{"n_layer": 17, "d_model": 512, "n_head": 8, "n_kv_head": 8, "head_dim": 64, "d_mlp": 2048, "vocab_size": 16384, "activation": "tanh_gelu", "norm": "layernorm", "norm_place": "pre", "norm_eps": 1e-05, "positions": "learned", "qk_norm": false, "attn_scale": 0.125, "bias": "all", "tie_embeddings": false, "parallel_block": false, "init": "normal", "init_std_qkv": 0.0206, "init_std_o": 0.00354, "init_std_up": 0.0206, "init_std_down": 0.00354, "optimizer": "adamw", "lr": 0.000912, "beta1": 0.9, "beta2": 0.95, "weight_decay": 0.3, "lr_head": 0.00816, "grad_clip": 2.0, "warmup_steps": 224, "schedule": "wsd", "decay_fraction": 0.58, "decay_shape": "linear", "final_lr_fraction": 0.05, "batch_tokens": 131072, "seq_len": 1024, "doc_mask": true, "train_tokens": 739200000, "steps": 5640, "dataset": "wikipedia_en"}
MLP neurons of a small language model. Each row is named by its layer, matrix (up: input weights; down: output weights) and neuron, and shows model dimensions 416-479. Each number is 128 + 32 x the weight over its row's rms, rounded and kept within 0 to 255.
After each neuron's rows, "fires in" lists the words (lower case) most often at its 100 highest values on Wikipedia text that the model never trained on; "fires on" lists the tokens most often at its 100 highest values on Wikipedia text that the model never trained on. A number after a token or word is its count.

L7.up639 [114 164 121 145  81 165 129 101 127 104 108 110  73  77  78 121 160 166 140 100 111 194 133 122  89 104 131 182 143  93 155 120 129  76  20 114 127 121 118 106 114 103 170 108 199 141 149 157 177 137 122  97  72 127 145 132 142 128  99  89 116 120 150  42]
L7.down639 [112  90 166 155 135  78 144 129 135 128 154 190 127 153  97  79  95 127 129 165 156 126 157  83 161  57 123 132 144 160 135 155  96 108 147 148  77  99 161 154 146  98 107 145 206 177 171 165 111  41  61 118 157 126 138  78 128  89 107 172 135 114 144 123]
fires in: "of" 49, "in" 8, "as" 5, "at" 4
fires on: "of " 49, "in " 8, "as " 5, "at " 4

L7.up1083 [148 109 106 192 140 183  85 168  84  77  86 166  98 170 163 125 130 111 128 203 119 156 107 160 183 127 147 116 162 117 157 139 126  95 138 135 106 158 114 131 136 118  99 117 129 131 130 160 124 107  83 176  52 125 145  92 114 126 130 175  97 123 185 146]
L7.down1083 [158  95  49 107 146 112 100 125  56 104 148 143 122  91 126 118  94 100 183 106 193 138 171  87 188  88 153  70 158  79 138 122 121 107 109  63 192 114  90 133 106 131 109 127 134  81 103 197 103 124 111 171 149  96  74 110 158 165  90 100 129  90 155 145]
fires in: "a" 35, "lost" 12, "at" 8, "is" 6, "on" 5, "found" 4
fires on: "a " 35, "lost " 12, "at " 8, "ed " 6, "is " 6, "on " 5

L7.up433 [181  85  55 191 122 141  82  96 141 117 138 156 126 117 105 149 165 126 123 118 136 113 132 134 123 127 174 164 225 107 199 170  76  91 169 125 163 167 152 183 112  63 117 167 124 151 138 129 184 119 119  73 103 142 144 116 145 111 119 131 116 120 162 109]
L7.down433 [134 135 101 153 117 127 151 132  67 116 123 172  88 116 171 104 101 163 151 130 110 146 141 120 103 135 111 141 133 103 109 149 103  98 131  65 128 128 102 104 118  71 110 130 188 134 124 130 109 117 148  46  68 137 163 131 160 149 116 114 129  63 104 120]
fires in: "first" 34, "only" 9, "most" 8, "best" 6, "highest" 5, "second" 5
fires on: "first " 33, "only " 9, "most " 9, "est " 5, "Best " 5, "second " 5

L7.up973 [147 103 126 141 175 170  71  63 131 151 157  98  82 128 119 202 145 146 148 132 124 170 122 148 108  96 145 137 145 175 182 113 146 161 110 105 141  92 176 133 128 110  56 168 113 120 112  47  90 137 109 128 137 144 149 141 184 131 193 143 104 155 195 171]
L7.down973 [104 109  95 180 129 115 147 175  42 139 112 143 127 149 150  74  89 136 142 180 107 153 104 156 112 187 145 169 150  57 106  88 139  93  55 104 124 151 110 111 133 159 109 152 127  83 118 144  84 107 106 171 119  94  98 142 103 141 111 123 126  89  73  90]
fires in: "the" 69, "and" 9, "former" 4
fires on: "the " 65, "and " 9, "The " 4, "former " 4

L7.up1124 [132 140 116 112  88 143 121 192 136 109 117  90 118 185  99  94 104 134 102  98 133 198 132  71 137  97 116 129 170 133  88  92  94  78 122 186 104 144 146  78 138 114 116 154 130 174 121 156  89 134 132 141 156 112 179 198 106 125 138  92 150 100  77  97]
L7.down1124 [130 109 119 118 122 105 125 127  73 160 107 159 135 151 157 169 163 136 160 151 131  73 107 122 140 154 102  74  98  78 121 119 143 136 138  53 147  89  84 157 130 141 142 113 114 117 126 135 136  96 122 162 130 161 108 123  95 130  78 127  76 135 142 145]
fires in: "his" 16, "with" 15, "of" 14, "during" 10, "as" 6, "because" 4
fires on: "his " 16, "with " 15, "of " 14, "during " 10, "as " 6, "because " 4

L7.up1291 [ 74 162 153 129 124 163 132 146  83  55 109  60 145 162 151 122 135 129  65 170  93  89 128  88 155 135 220 155 103 105  96 130  88  93 137 122  75 144  95  78 123 156 151 119 173 122 112 167 120  95 204 137 163 118 141 154 112 143 106 151 109 137  55 129]
L7.down1291 [198 106 136 193 129 147 154 105 144 140 125 168 120 128 122 116 112 124 155  85 100 192 108 122 100 139  98 108 132 125 170 102 202 154 110 141 132 132  92 215 137 116 106 137  69 100 151 101 139 141  67 110  82 152 145 117 123 113 147 138 161 132 149 116]
fires in: "of" 60, "no" 8, "to" 7, "june" 4
fires on: "of " 60, "No" 8, "to " 7, "June " 4

L7.up623 [170 183  98 118 112 149 166 129 134 128 159 125 101 168 111  90 150  68  87 136 181 100  69 114 125 167 125 106 123 125 120 138 138 144 165 146 160 181 111 125 112  92 114  92 118 188 103  94  78 116 176 219 158 135 169  82 100 123 123 123 145 149 210 106]
L7.down623 [128  83 148 133 127 203 101  98 111 141 136 135 161 130 137 139 169 154 136 157 130 179 168 105 131  87 124 153 127 141 156  86 119  78 144  58 107 139 118 154 138 177 156 118 137  97 142 151 146 114  83 123 124 134 118 134 109 122 105 136  85 125 135 121]
fires in: "this" 29, "that" 26, "these" 13, "of" 12, "when" 7, "which" 5
fires on: "that " 23, "This " 19, "of " 12, "this " 10, "These " 8, "when " 6

L14.up1902 [165 147 124 167 134 143 140 119 117  96 152 124 153 114 115 154  95 145  80 115 139 236  83  71  96 152 108 160 120 126  97 110 112 140 157 148 138 132 134 177 105 115  70 209 139 151 122  87 133  97 163 146 161  54 141 155  83 123  85 112 128 134 110 115]
L14.down1902 [ 93  94 109 117 127 163 141 128  88 128 116 144 111 139 119 123 131 114 148  85 120 119 145 122 212 135 127 138 108 127 160 207 131 164 168 132 159 125 190 129  97 114 155 164 113 143 185  85 142 135 157 130 192  99  78 103  63 119 152  46 114 161 157 143]
fires in: "an" 100
fires on: "an " 95, "An " 5

L7.up1626 [ 87 173 143 106  88 206 133 124 132 102 136 115 180 121 207 100 101 140  78 162 158 160 106  77 141 131 197 168  99 136 112 123 139 116 168 154  85 122 133 110 113 164 133 164 179 193 119 146 156 150 165 208 163 121  84 142 120 109 113  91 125  60  61  51]
L7.down1626 [206 100 143 116 127 114 165  65 138  71  75 154  99  95  84 175 116 120 149 113  84 147 146 138  77 129  56  57 108  81 153 155 139 170 120 168 153 100  91 139 142 161 137 105 165 124 140 109 166 126 109  94 110 114 197 146 110 131 118 127 111 136 187 137]
fires in: "of" 58, "and" 7, "by" 4, "with" 4
fires on: "of " 58, "and " 7, "by " 4, "with " 4

L7.up298 [136 137 143 162 142 164 102 104  93 114 109 168 150 121 101  89  94 100  84 139 144 165  94  81 121 175 153 138 173  84 144 128 164  84  95 151 177 156 144 127 132  80 156 144 192 134 108 168 195 110 114 127  67 142  94 173 127 156 131 131  82  89  82 160]
L7.down298 [154  92 124  85  96 137 132  78 212  63 122 111 114 123 151 113 103  92 108 128 143 192 155 116 149  93 113  96 124 141 154 110 123 119 151 117 131 142 106 172 125 156 160 155  82 152 133 112  96 126 151 138 151  83 167 140  67 143 107 113  99 103 147 134]
fires in: "is" 37, "was" 18, "are" 10, "has" 8
fires on: "is " 37, "was " 18, "are " 10, "has " 8

L7.up1995 [160 132 147 157 114 145 134 126 141  91 124 153 143  92  90 189 141 166 136 191 171 136 160 133 105  83 102  92  65 127 101 151 118 153 170 123  91 157 180 126 143 148 124 137 164 129 118  95 140  46 144 134 129 156 169 140 177 185 124 160  88  86 145 158]
L7.down1995 [124 152 115 105  91 169 142 131 157  84 138 145 170 132  90  79 127  74 110  84  79 105  91 187 105 134 110 138 141 135 105 144 139  88 127 191 132 116 128 172 131 142 121  65  85  84 141 158 122 113 122 141  72  97 116 134 147  77 138 130 119 127  54 141]
fires in: "of" 35, "to" 17, "for" 6, "a" 4, "de" 4
fires on: "of " 35, "to " 17, "for " 6, "a " 4, "de " 4

L7.up2004 [182 102  38 179 118 142 104  84 113  63 193 129  86 114 144 114 163 172 163 167 175 153  62 157 100 184 157  52 113  99 145 126 133 112 127 147  94 141 131 115  90  80 143  88 135  95 138 120 145 113 127 151 149 113 147  95 159 203 110 161 119  99  90 152]
L7.down2004 [154 129  90 137  96 132  99 150  71 106 178 162 141 140 199 156 117  99  83 170 127 131 139 125 179 145 185 131 161 137  92 144 131 117 138  87 122 133  99 130  91 140 134 121 159 138 182 100  90 139  96 146  99 119  93 170 121 185 134  57 107 152 123 107]
fires in: "the" 64, "s" 4
fires on: "The " 37, "the " 27, "s " 4

L7.up1353 [107 142 129 142 143 164 135 127  69  98 125 123 119 188 147 174 142 156 127 198 149 128 101  43  82 126 157 158  99 133 124 134 154  87 120 156  91 127 184 106 135 134 131 134 122 116 135 165 168 121  63 135 110 140 142 177 158 139 139 118  66 145  95 122]
L7.down1353 [145  91 127 113 155  54 138 160 146 123 112 128 155  94 113  88 119  55 129 114  87 124 140 184 151 108 109  97 124 101 190 153 110 166 159 116 219  76 159 137 136 100 103 102 143 150 124  47  80 120 145 120 112 119 122 153 141 127 149 139 129 123 163 133]
fires in: "of" 21, "as" 17, "on" 11, "with" 8, "from" 7, "together" 6
fires on: "of " 21, "as " 17, "on " 11, "with " 8, "from " 7, "together " 6

L7.up858 [122 134 139 145 114 116 133 178 146  57 124 131 108 151 198 185  83 107 126 130 179 177  89  38  97 147 131 208 185 153 134 115  76  95 106 152 113 128 107  94 118 119 167 144 156 120 138 116 107 117 160 125 138 111 168 147 116 163 149 128  60  85 112 123]
L7.down858 [142 149 119  89 118 135 102 105  88 116 167 113 131  93  78  90 151 116 145 136  54  95 113 109 186 140 144  80  81  60 132 119 181 180 124 130 203 137 118 182 130  86 121 142 157  62  98 108 147 117 147  86 160 165 123 114  98 112  88 133 183 181 117 111]
fires in: "that" 36, "of" 23, "and" 16
fires on: "that " 36, "of " 23, "and " 16

L7.up1977 [111 160 106 140 123 115 104 145 165 119 112 146 198 134 108 117 142 190  67 116 133 137 143  88  95  85 175  99 127  45 109 142 124 142 144 103 109 114 193  76 105 133 154 173  91  97  88 106 168 101  68 142 163 159 145 155 133 136 134 120  44  91 131 149]
L7.down1977 [124 102 158 145 104 130 122 129 195  97 115 136  68 112 106 105 173  76 177 151 141 202  97 147 151  86  95 188 152 159 164  75 132 177 157 178 133 161 157 128 155  79 119 125 156 153 146 126 110 112 118  76 103 132 158  34 111 136 174 165 149 116  88  87]
fires in: "the" 43, "as" 15, "a" 11, "of" 6, "with" 4
fires on: "the " 43, "as " 15, "a " 11, "of " 6, "with " 4

L14.up578 [162 163 129 172  67 136 151 156  86  95 152 124 121 150  80 175 120  99  66  89 163 122 159  93  97 161 106 139 116 161  70 136  96 143 200 167 190 107  94 169 167 106 100 113  73 149 120  81 141  68 152 130 196 100 122  98 156 147 114 122  47 141 150 124]
L14.down578 [118  95  95 158 137 147 122 144  42 184 129 130 105  78  73 147 199 107  97 115 158 165 154  87 118 136 124 176 150 178 133 138  81 121 155 111 177 106 155 171  84 110 130 167 135  93 157  68 154  78 206  95 140  97 133 114 129 128  99 107 151 248  97 113]
fires in: "an" 72, "squantum" 4
fires on: "an " 69, "Y" 5, "Squ" 4

L7.up1484 [125 171 114 172 136  67  96 127  99 161 149 159  93 116 115 212 147  78 113 150 166 136 114 108  97 107  88  79  64 122 120 109 138 156 106 104 152  96 133 106 187 122 124 120 149 155  86  72 106 114 154 168  81 137 142 179 177 125 119 165 136 111 151 111]
L7.down1484 [112  64 116 100 109 132 136 101 104 135 105  57 165 125 117  90 188 130 131 160 116 147 155 133 212 115 115 163 135 137 126 122 111 103 117 133  50 160 145 147 105 138  76  74 129 143  94 152 146 122 103 107 150 114 179 152  73 122 176 142  75  78 115  95]
fires in: "and" 50, "a" 11, "c" 8, "the" 5, "la" 4
fires on: "and " 50, "C" 9, "a " 8, "La " 4, "the " 4

L7.up478 [137 137 152 152 156 178 111 161 138  88 123 110 119 144 153 167 115  72 154 149 158 141 148 110 173 118 129  82 120 168 124 132 165 113 160 147 135 170 105 132  99 154 159  58 138 108 123 116 153 144 128 130 104 113 101 148  74 132 200  93  72  77  66 119]
L7.down478 [121 110 110  87 131  92 136 103 105 154 129 163 166 149 164  78 149  98 181 159 141 181 155 180 177  87  87 148 145 155 100 120 123 136  77 113  75 112 135 111 155 119  73 119 119 136 101 129 142 139 201 163 155 128 174  93 145  92 104 118 152 122 136 180]
fires in: "of" 56, "for" 4
fires on: "of " 56, "for " 4

L7.up1193 [143  80  75 145 130 169 112  92  86 171 114  71  91 155 106 144 191 138 115 184 175  95 123 143 102 163 117 169 170 112 163  80 155 143 124 106 153 131 103 170 128 111 130 133 150 132 111  64 154 119 134  94  99 133 115 106 148 143 140  82  64 106 175 115]
L7.down1193 [ 98 131 111 102 110 158 132 207  95 114 144 106 117 101 168 120  97 159 115  96 151 141 108 128 182 109 199 114 109 113 125 104 186 142 132 152  59 140 104 134 125 116 168 129 153 190 121 150  98 121  79 194 187 141  87 131 135 139 104 104 140 140  85 140]
fires in: "an" 27, "a" 19, "american" 6
fires on: "an " 27, "a " 19, "American " 6

L7.up399 [175 108 125 121 139 116 157 149 123 106 169 106 143 135 130 132 183 194  76 114 136 109  77 153  66 110 190 157 131 130 177 149 159 108  81 183  91  88  59 140 139 184 137 104 122 146 141 127  75 150 108 127 192  73  91  68 146 176 156 142 132  96 118 121]
L7.down399 [120  90 131 133  91 145 118  76 120 127 120 148  85 168 128 136 117 116 129 160 149 180 159 190 174  84  86 101 117  84 139 106  74 124 122 158 171 137 165 152 166 130 125 208  83 113  95 104 135 131  88 162 172  91 143 124 138 124 136  90 129 162 177 145]
fires in: "and" 51, "the" 30
fires on: "and " 51, "the " 29

L7.up1292 [207 176  81 208 148 114  72 176 126  97 109 147 150 150  74 142 116 105 116 217 173 124 114 135  90 192 165 121 133 103 159 129 107 155 113 191 126 130  89 121 112  80 155  98 104 135 144 128 160 129 129 178 112 123 120 102 152 146 126 159 122 119 134 171]
L7.down1292 [145 136 150  91 104 113 159 137 154 160 129 102 120 134 123 156 111 133 159  66 156 118  94 142 111 178 126 137 125 157 161 129 136 163 133 133 128 135 158 157 151 126  90  97 134 124 148  95 190 191 127 120  65 119  79 113  94 115 129 163  87 148 133 137]
fires in: "the" 61, "without" 4, "where" 4
fires on: "The " 60, "Without " 4, "Where " 4

L7.up1264 [148 124  78 133 116 150  86  83 156 137 143 159 148 151 126 117 142 110  91 139 111 187  67  98 131 154 108 143 172 110 161 152 117 125 123 123 177 168 141 165 130  79 116 124 109 124 146  97 103 137 169 117 144  78 162 107 113 113 120 109 135 103 161  96]
L7.down1264 [125 169  81 149 121 129 146 171  46  84 135 148 108 129 152 106  74 131 159 107 136 124 118 128 130 147 139 143 148 106  52 136  77 102 130 127 106 140 119  91 124  66  73 127 169 167 136 146 143 120 110  84 114 131 133  83 176 118 176 123 136  95 121 120]
fires in: "first" 34, "most" 9, "second" 9, "last" 8, "only" 6
fires on: "first " 34, "most " 10, "second " 9, "last " 8, "only " 6

L7.up864 [120 167  95 224 123  99  80 125 144 111 118  76 131 251 130 102 172 170 107 118 120 152  64 102  83 184 149 131 152 107 151 105 110 106 101 129 122 114 157 133 127  93 134 115 103 137 104 195 220 140 101 141 133 149 168 165 134 102 123 153 116 125 106 103]
L7.down864 [127 144  86 104 115 155 138 108 120  78 112 110 119  92 156 176  90  69 160  78 102 138 175 136 149 122 119 121 119 129 116 158 152 125 122 129 108 144  68 156 132  98 109 113 138 140  93  88  21  96 173 173 109 135 144 122 120 150 114  83 103 108 131 159]
fires in: "the" 19, "first" 10, "not" 8, "only" 7, "one" 6, "considered" 5
fires on: "the " 19, "first " 10, "not " 8, "only " 7, "one " 6, "considered " 5

L7.up598 [129 153  58 167 119 175 128  90  73 126 120 125 113 199  90 101 111 128 106 140 165 119 122 107  79 225 149 150 188 136 161  72 137  97  70 140 128 103  96 139 103 104 123 151 146  95 122 174 214 127 117  96 120 132 113 107 130 170 155 143  95 104 104 136]
L7.down598 [214 145 164  92 144 112 126 117 137 121 107  95 115  97  96  77 107  94 156 197 117 131 109 146 150  83 100  69 100  90  89 183 111 119 166 131 105 128 137 108 127 147 121  84 148 189 113 101 103 112  98 114 137 116 205 120 147 122 128 125 110 125 159  83]
fires in: "became" 23, "is" 13, "was" 11, "have" 7, "were" 5
fires on: "became " 23, "is " 12, "was " 11, "have " 7, "were " 5

L7.up971 [154 161 148  98 118 169 108 120 130 105 142 123 152 112 167 126 166 199 157 136 111 185 172  55 111 120 153 121 152 101 162 111  92 148 205 108 145 157 137 121 124 106 132 136  81 177 103 165 155 147  92  71 136 126 109 184 135 153 128 166  67 108 120 149]
L7.down971 [ 92  96  97 125 115 154 111 142 148 141 122  90  85 115 127  61 127 106 126 150 132 125 109 161 118 143 160 100 128 156 140 124 155 166 145 161 117  79 211 153 171  94 106 186 181 125 110 127 138 133 139 120 141 127 138  81  95 160 139 107 173  98 165 156]
fires in: "to" 26, "as" 18, "actress" 11, "like" 5
fires on: "to " 26, "as " 18, "Actress " 9, "like " 5

L7.up834 [127 157 124 115  87 142  97 153  87 134 147  86 140 155 146 187 115 128 148 114 138  97 108 155 114 120  87 133 127 120 130 107 137 169 113 127 176  93 145  78 121 142 129  93 136 149  97  97 122 167 116 113 116 174 109 121 191 142 162 125 109 116 163 133]
L7.down834 [122 152 154 156 182 154 107 156 124 149 110  94  87  69 104 119 136 139  89 151  94 149 131 150 135 131 144 103 156 100 143 154  87 129 159 141  82 136 153 164 151 121 134 177 162 201 143 140  94 131  80 143 126 126 122 116 144 127 121 134 183 101 118  86]
fires in: "was" 24, "with" 15, "an" 14, "were" 9, "is" 8, "a" 4
fires on: "was " 24, "with " 15, "an " 14, "were " 9, "is " 8, "a " 4

L7.up1463 [134  86 129 124 143 119  56 146 120 117 142 108 146 116 111 132 150 112 154 140 190 187  59 162  95 131  59  86 141 124 122 158 106 134 134 138 189 122 128 100 147 141 122 123 149 150 121 138 131 106 119 144 145 106 152 129 172 138 134 150  68 116 156 163]
L7.down1463 [123 107 104 131 146 168 174 109 150 142 111 119 121   7 130  86 127  90 109  35  99 116 145 134 135 116 136 144  92 152 203 131 109 147  87 105 146 112 126 206 108 115 143 160 115 142 104 109 132 105 147  98 135 112 156 197 117 140 157 157 163 104 130 117]
fires in: "to" 24, "a" 15, "from" 9, "by" 8
fires on: "to " 24, "a " 15, "from " 9, "by " 8

L7.up469 [138 129  41 181 113 102  67 133  97 126 183 148 119 160 166 130 107 157 130 165 125 118  82  75 110  67  92 120 148  86 158 141 136 111 139 164 132  93 152  98  99  50  90 182 143 135 155 114 135 137 100 152  93 131 167  83 128 123 147 112  82 157 126 137]
L7.down469 [ 79 125 109 167 118 108 101 111 118 155 177 182  96 132 111 160 136 162 133 136 124 179 160 133 149 105 118 193 200 112 167 137  94 147 113  81  54 181 156  71  90 151 134 179 185  90 138 112 125 108 153 126  89 161 163  76 100 179 109  99 155 124  95 164]
fires in: "second" 25, "first" 15, "s" 9, "2010" 5, "2018" 4
fires on: "second " 24, "first " 14, "s " 9, "th " 8, "0 " 7, "8" 4

L14.up1560 [116  86 104 113 145 165  91 147 116  92  90 141  44 173 131 109 198  67 158 149 162 156 101 105 157 120 165  51 137 112 167 106 175 116 164 115 107 155  76 134  89 119 115 187 157 133  87 106 138 132  91 141  82 151 118 107 162 139 105 141 104 159 177 129]
L14.down1560 [138 158  98 143  75 100 170 157  70 107 158 124  66 174 157 120 131  72 107 112 149 159 104 115 141 104 105 158 177 102  87  87 155 134 134 137 129  96 101 128 126  91  92 113 129 111  92  95 149  98  97 149  48 117 183 155 141 177 134 100 147  61 109  82]
fires in: "in" 43, "of" 33
fires on: "in " 43, "of " 33, "202" 5

L7.up1996 [165 155 153 173 125 121 121  88 136 121 151 162 111 135 148 112 144  92 100 123 164 195 110 120 101 114 106  93 157 100 165  90  86 148 165 144 171 185  75 124 119  86  75 103 114 130 124  53 110 149 157 182 101 117 102 141 139 128 111  98 123  88 133  33]
L7.down1996 [111 117  95  78  94 111 145 119  69 110 148 117 141 163 147 169  39  92 154 111  98 171  74  89 170 177 159 115 127 119 176 124 163 101 103 153 140 116 111 104 138  79  89 148 200 105 105  48 119 136 173 107 137 110 119  80 142 148 162  95 145 119 145 127]
fires in: "the" 34, "a" 28, "second" 9, "this" 4
fires on: "the " 34, "a " 26, "second " 9, "this " 4

L7.up1328 [148 142 114 139 148 174 130 100 201  63  91 103 121  83 151 166 124 118 109 157 153 184  93  85 100  89 154  92 147 142 130 107 125 142 133 113 143 193  62 128 142 181  70 122 152 114 125 135  74 116 106 207 118 112 122 157 121 150 120  82  31 120 153 138]
L7.down1328 [188 142 131 116 128 113 118 142  88 140 114 174 126 108 119 103 156 146  91 108 146 166 144 185 108 131 117 160  87 138 122 117 116 125 125 100 155 143 131 124 110  88 141 116  82 121  99 110 120 118 162 140 119  88 128 136  86 165 103 138 177 182 118 159]
fires in: "from" 25, "with" 11, "of" 9, "by" 8, "2018" 5
fires on: "from " 25, "201" 17, "with " 11, "of " 9, "by " 8, "199" 4

L7.up706 [105 155 141 175 178 182  86  95  36 101 105 179 131 149 103 135 141 165 142 247 155 122 122  85 110 163 128 106 165 107  78 144  59 138 119 126  60 128 108 115 126 156  96 101 105 166 122 145 110  80 142 152 125 118 157  94 101 185  90 101 119 109  96 147]
L7.down706 [126  62 130 108  73 163 175 156 163 120 149  74  99 149 129 119 103  49 108  25  88 161 124 145 167 108 126 151  98 158 202 122 146 104  85 161 214 154 117 163 131  52 132 157 103  92 106 113  97 158 139 137 117 126 104 168 120 127 137 158 112  78 194  38]
fires in: "in" 29, "this" 11, "form" 10, "a" 10, "or" 8, "on" 4
fires on: "in " 29, "this " 11, "form " 10, "a " 10, "or " 8, "on " 4

L14.up1307 [127 146  71 126 138 158  69 132  77  71 148 127  92 100  77 208 196 121 159 113 114 130 160  65 153 179 172 122 150 100 122  98 137 120 152 149 102 125 135 106 118 124 111 114  76 139 128 142 116  74  60 118  88 151 156 138 127 103 166  94 122  96 129  99]
L14.down1307 [176 142  81 124 107 144 117 191 198  50 145 154  97 169 160 120 113 109 101 122 177 174 101 109  92  89 105 163 143 169 122  82 151 117  75  98 172  91 119 109 140  68 150 106  96 151 153 155 104 159 166  91 193 129 112 157 156 136 114 139 139  57 121 161]
fires in: "as" 17, "to" 14, "at" 13, "became" 11, "former" 5
fires on: "as " 17, "to " 14, "at " 13, "became " 11, "former " 5

L7.up1031 [138  99  73 176 102 146  93  77  63  97  94 115  63 126  62 166 117 148 142 145 106 163 181  96 130 121 153 126 189  65 122  66 115 154 149  81 128 154 127 127 126 130 153 164 152  96 121  89 132 128  87  86 111 159 121 107 126  89 196 122 100 140 202  95]
L7.down1031 [174 139 129  70 115 193 134 119 118 127 123 185 147 160 123  69  85  73 131 156 101 135  58 182  41 161  92  96 103 165 140 152 127 157  96 116 183 159  91 126 165  75 115  84  91 169 109 201 112 107 126 159 129  67 166 141 112 137 115 145 137 150 100 149]
fires in: "of" 43, "national" 6, "s" 6, "on" 5, "in" 4
fires on: "of " 43, "S" 6, "on " 6, "National " 5, "in " 4

L7.up1348 [151  67  93 181 101 130 128 164 152  80 164  98  65 116  82 173 130  46 110 124 169 175 148 116 140 106 142  88 132 162 126  59  86 147 150 114 156 123 109 163 124  78 121 131 164 128 111 136  97 125 144 127 142 157 120 188  93 144 134 155  69  90 124  96]
L7.down1348 [155 117 150  90 146 115  93 128 114 173 129 187 187 148 200 102 194 126  95 130 129 101  56 136  94 181 143 156 115 136 120 187 153 111  71 124 179 118 166 145 125 138 128 162 118 144 124 143 201 156 122 105  94 121 175 122 121 126 156 104 174 108  92 111]
fires in: "of" 36, "and" 16, "usa" 13, "nl" 5, "robert" 4
fires on: "of " 36, "and " 18, "USA " 13, "NL" 5, "Robert " 4

L7.up42 [156 145 176  98 127 197 167  93 170 132 131  84 125 138 105 142 159 141  57 118 141 198  92 144  75 112 184 114 149 143 214 181 158  63 164 123 109  89 149 174 127 201 120 162 164 161 107  67 120 170 167 144 102 131 124 143 147 154 160 111 137 118 119 114]
L7.down42 [109  90 110 160  77 115 125 116  89 167 146 168 160 106  92  96 143 145  96  96 101 172 131 210  92 154 154 108 104  16 123 117 114 154 135 106 230 177  96 154 133 115 129 154 115 124  97 120 172  88  18 150 127 173 121 138 121 105  63 136 138 151 134 161]
fires in: "and" 58, "or" 15, "not" 6, "of" 4
fires on: "and " 58, "or " 19, "not " 6, "of " 4

L7.up1660 [182 185 144 118 111 101  97 114 131  87 108 119 162 125 143 131 176 102 103 160 144 117 117 138  82 111 127 143 117 134 131  63 119 161 134 158 129 162  69 157 149 118 176  83  77 171  79 169  89 169 144 119  99  91 107 165  93 141 116 169 128 127 142 132]
L7.down1660 [118  78  88 129 140 180 171 102 120 155 128 165 139 141  87 100 121 119  98  94  66 114 138 108 171 129 131 121 132 107 177 107  98 148 130  73 130 115  91 153  91  87 165 120 145 107 149  51 111  72 174 111 114 164  95 173 120 130 143  87 156  87 150 146]
fires in: "as" 40, "by" 21, "for" 11, "the" 4
fires on: "as " 41, "by " 21, "for " 11, "v" 4, "the " 4

L7.up1087 [143  78 113  96 111 146 117 156 101  90 116  93 145 108 158 177 155  97 107 115 159 143 102  92 122 138 168 138 131 104 177 116 156  48 104 131 108 151  95 109 139 161 130 161 113 183 131 139  97 112 113 162 132 105  99 144 139 142 125  83  91 130 128  74]
L7.down1087 [148 113 101 160 149 164 125  96 143  86 141 111 123 115 132 145 161 169 133  74 146 159 165 156  94 141 135 164 131 182 162  89 147 134 159 162 203 152 150 100 130 159 166 125 143  85 103 120 130 150 121 114 153  91 182 176 137 207 133 184 149 159 122 130]
fires in: "as" 38, "to" 27, "on" 11, "from" 10
fires on: "as " 38, "to " 27, "on " 11, "from " 10

L7.up1705 [ 89 153 128  98 136 166 125 150  81 105 142 121 156 132 137 131 163 216 119 170 156 125  93  70 136 113 141 103  90 143 105 139 126 131 120 132  93  91 107 134 159 167 155  86 143 142  87  62 146 133 154 156 165 150  78 115 121 138 126 126  97 122 134 147]
L7.down1705 [153 131  99 152 131  98 149  50 141 114 139 126  66 156 159 163 134  33 128 110  83 171 102 106 100 136 105 157  89 116 141 147 117 142 108 135 141 165 159 155 166  97  84 147 140 144 117 158 133 124  61  78 138 127 212 136 159 136 117 115 126 104 114 116]
fires in: "and" 60, "n" 8
fires on: "and " 60, "N " 8

L7.up63 [107 103  75 115 137 165 134 137  46 133 130 168 119 203 131 141 111 141 168 181 167 122 149 139 120 107 184  86 132 131 148  47 138 121 116 176 151 107 152 134 107 156 117  71 111 154 124 123 190 141 103 122 136 158 143  84 178 159 174 126  46 133 137 143]
L7.down63 [136 129 166 142 148 165 108 177 165 114  83 103 131 112 150 101  95 139  77 127 159 180 121  89 136 140 136  89 153 166 182 153 143 126 137 114 155 130 143 168 172  96 136 224 135 198 105 121 125 104  68 130 111 108 135 127 126 120 106 135 159 142 174 103]
fires in: "a" 40, "an" 22, "is" 15, "one" 7, "was" 5
fires on: "a " 39, "an " 22, "is " 15, "one " 7, "was " 5